From a checkpoint of a small transformer trained on Wikipedia: vocabulary 3212, learned positions.
MLP neurons of a small language model. Each row is named by its layer, matrix (up: input weights) and neuron, and shows model dimensions 0-127. Each number is 128 + 24 x the weight over its row's rms, rounded and kept within 0 to 255. Numbers have three digits each.
A block is one neuron, or neurons of one layer that tend to fire together. After each block is what it responds to, as a language model described it from the Wikipedia text at the highest values.

L7.up135:114130112192172144121180119089177116124093133118147087131115047147121107094124145151143153124132122074144085133144122137173121137135128164121130113085095174115123130148113152112114111099119150114074125093145107125153145122158146115133137148122125121093114118121108152125081133116127132178139073072128114138165059128150115114080121123116141134123125112145145127108103143088114124138149
Description: List conjunctions and commas. The words and or a comma right after a noun in a list or compound, strongest in short descriptors and headings like singer, songwriter, actor, and screenwriter; In popular culture and media.

L11.up181:124128137110141131129166145114147123118112126108142066120154131158151118121112161087150142117161168108138094159113124090113121175118121126151112113129124165117116121115095119141113123109148163119153114122127075135147157154150169100109155125125107108178131130073144108146113119134173084150071096130135134135098057081149137125118166133139161127091099127113136156145083140109105159165135
L11.up506:173135186075115096152140125123161144159168158129161109105090107139106113109093136117128113150117104147142103120101131113131130132116115109125140152137122115077156128100097148132072127140121139133141107138127125131088126092130111151126169115121135114160140190106154152083088092128100100158130126134127140152100162085135103119130187136134119168101121119162106137181120136138145129136131
L11.up686:122148133079105131119147112139147151124130156122155121157154103108136090078124148105149100135141163098117128143123149120124152085144100125098131170130115124092133122170129138074098129106124136102108090119157070149147116120179080118141123113120125091129112138143177131149077126141163068137162129144176140146062101131098117123100179134117148122146122125164132108142139129119076147137132
L11.up773:130103119131102136116107146146131134148118138105178080147147132144126102126115132148111116115160120107125138148121134082127081165109113145114063171087171064063114106191113144091125148123131114130136098145089139147138120105155128136133105060162149074134117139116119112091144113106162113127132123096120138113078109127131129142136183096091145079142143119129114126149112127128106141128110
L11.up861:127142139104121107082162142168172098098116160122148127130138135108092138100091142098133096140135134143131130114112134070143167100087145110090122116097137117113075129147110153132126151125164096140132123154090086126142147130174125155139133103151115078112115102118140117081134128137163109139092107138118151138087150130102142117134133124110119136087115102153126137164094166134135136174092
L11.up915:122154139113162138102167143117132101117149172124128119137112134120149114103114192161140107149151128125143089116142115132131137132140120140144147154099099147149120119114129122102122090120106135139109093108143111137126170144179139119156154126139136106156130132132176115110153120159114107150159107103202119155124162108098111119104144165137165133145169158137070115137163197140172165120077
L11.up990:106128155115127091134149133095164131138095210112145089091091124167149095145121147133136083148140158111120086135142120106127096135116115141135106134104100131121092117128109112109095095064124125121062122097153073148105140100128131130177147162170132137156135114138192154135119087139124122123121097116139113128109129117124114134092090155142137077113153137122112131157161143082143164107106
L11.up1516:146130122072138104157097156122111119130139139127162067139133145110134126105094130141131140119161124132127093140116138082125113167159132158097143125118134085083098120105116144109111125101125135138125129149106109108153141115167097158121083102121112148136132149104083114100150126130193126110115102147122145124086110126176123116145142145076141106115128128140089074194114112136144121157120
Description: Mid-word vowel-consonant pieces. Short vowel-plus-consonant pieces inside words (ast in Eastern and masts, and in Landscape, ow in below), plus whole words right after an opening parenthesis such as (and thus, (now.

L6.up140:110145138109123137104147124173153146104159138114142135123139112110133137143123129118119149159135109107130154114128092106126118090096156132108114135128169122083121120094119097119080117113121165126146110149116152098193106157110113156081125105126095163102112157090171125133112119157138125113084126138145177171102128146083124137140169150095119102128136141155125145154121146119136125167101
L6.up210:119122100107144136139099111113111130165159133109195126126182132138117139133156110149121130115138130146118123139130123100108100101117131146164128146137121121104110098169114106124123116077160116111142114127099090173117105104144114122127164131116115123113120150116145133099112090157117140147130137113126146098083124146169139149088138151134129101124209118164102145130170115146068124113129
L6.up283:084125122100107140100116124156098132152114147119166154117098135182126125124099137128131102164121176140147106153089122089178144147113133129092056130131162135110077117065066104132143137135101154118109114163119074125107107164167129159121150109136106156118127131101125103085101169136142088155132121064127159149125126142168102123096116103141132139154126154145118115131112112144070106133130
L6.up391:173139169163092111136120128186110129107141097128143135118111123143097132140109110068133083151141120160133111106134142090137098123113154121127079111115120121104126129094115143130136137130152104117133133145125129150153095125145129116092135133132164155142114111074115141064140116116112096128099132160130158112093133105092148133126111126107125131140121139070138146134111128145095132161140
L6.up629:102138151087112118178133111136116173121146110114134142091102137133113133141119134146142104147140122118133144092124132128152155142129117106098126161149152108104156131120117066124074132173092105138138145146142140099120121158066106180140130092139123149106102159106142139120097128103148141104118132159141193131135140135145096108100165083134126101111167163116150085146126125144105120158106
L6.up1174:125129158118127125150156120144125122154165115111152152131146181170143118147105140124131083131137142158126130134156139080098115127152074138142096113159147131119104130169139112121128155079141087107146142218151108136125122123127064143124117125141159118132114115082170168102141105089129100138086168146138167083110113114172168130102130112130125042137163121118126145110135139137090107080126
L6.up1290:136114158129095115129171118125111118178172113121181093147153145103109122145133140116135092130126130119140100135132132098126135121154123116127112160117145144106107124133118101113069105107120150130122097166124093124129122139163094173090134120124119137155163113118126100066125088138163075141069145090137143141080115112159125133113165104138115080131103119173148139122110137131096156124131
L6.up1519:127128114085136091098140148140112135127143170113155099125105127138150121068127105173129128171134120126147125136111104092126135105107154148082125157104137164083137120148113151121129111165135145100120090164104136161157117130090111112119150106094175127110157159121134121135151121134134092176107140065122165128129105115154083126106175119127123097151149152148115087099112109146098149090118
Description: Mid-word fragments in list entries. Second word-pieces of capitalized words at the start of list, table or infobox entries, e.g. S-ign-al, L-ast, E-ast, B-alt-imore; also During, death, tenure.

L11.up27:116117145161160124113166174158133098148117145111167180151140100157107133083093109074149143115153158109116146131164097137139087087094153155136128110107124179105122093107088107106127132094146149151050118096147144112126103133154131129160121149119091113115114127111121101136118126123187131121171123106152193114126125155123108123116102093161135100117177170124122145106160152136120166113142
L11.up80:098133125123132182197197102145136124115133144114164150115154114097076141118111158085138143122137138146120137141133098120158108109115147134120126151097117127103106106111133109128161134113187154143127129142131110110181173132113105167114114135141132110138121156128104133103100125081169136130117100183177158149158159156135087145122174143143134116115137168141148123125123115129140123101102
L11.up361:142130094159114113138139148111133122171119144105148128148154129152104109110104126124157138158134143113135163112181152128125061127098114137139128134108131097124092138169134174115136119099149112125097136113122125092149112124085155146102121123135109091129116160133133159154122105155148169146112097150125166113133109147118122047124158137134151142098176123114143108098127129133136117103096
L11.up767:096124091131123108163143119106149125122105129113084152161090114114082104098112109149138118192131130175143124133084096144122090093148081133186102146139138165104118139135105131068149110116131103154089155109144140126124099151128143147168144110153114139160116122117126136132094095178142140087153130130152132113155155156152111117127164117155144135183173136167142120121137115064114092108083
L11.up1045:120120134177125146149204125101110114134114127102176137146138142185080135128132100133127151143146093130127136126120126136142103143124113161141125129159152118085125106164130136077151079078141132129099141121150112101152121112125097159191115147142119108173141168117103154160092168124190125082137074078157107145137146148115092104121137123098129159124140170108134088091155129102113109147111
L11.up1119:144136093156125161127155139133141117134088099133102147151157130110104106149174129128149137133138120148130110107126126137150130135127143149179148153135116090138153134127115141079122101111105177113089114091119070111140100085156114136203136168124105113172144160125090128138125172153112136130156107106141129094133125123144116091099154131111162131145166141124141142155155152092151104109103
L11.up1277:125112142110148146131122123102117123218082130111102145169151155112094114086145169125149105148152119133139122126115150142157114139131098136160137150117131106134096132145077157088138114070090133149085143112085089133106120141153146164135138166158109139153130112114140110147115157130120141136129137094141081103119137105116131125115124107135140146125153124144153109129141111109101151125112
L11.up1299:134133166142115083160132153111114133107122185119160123061110125117142079121124130156140125151159102115136144110134127152140102127123136146165116140122137114110099106193128125124164083077118120165127148072124138072162130110134095123141105138130145126175121162111142134128090151161164107081113089093180137106161105143120120113137170170121138125085145161095096100131154137108114137156124
Description: Coordinating conjunction after phrase. Mainly and, sometimes or or of, joining a completed verb or noun phrase to the next one, as in arrested and locked, reading or writing.

L7.up833:090137140112138129167169145134185133102156163106180115134112138098146154130133076164128116120143140128131087149095153107123140123116164124093142122112144153096062129154128151106134144098177147085130128143118087122167130118146100107176083119119107100113108132093103104161127101166163138121108120115125149134128097100133112114100143164125124131127132154102135139180090156130106102102133
Description: Mid-word continuation pieces. Second subword piece right after a short word-start like sl, l, cons, h, as in sl-ight, l-ives, cons-ists, h-ors, plus words like most and more.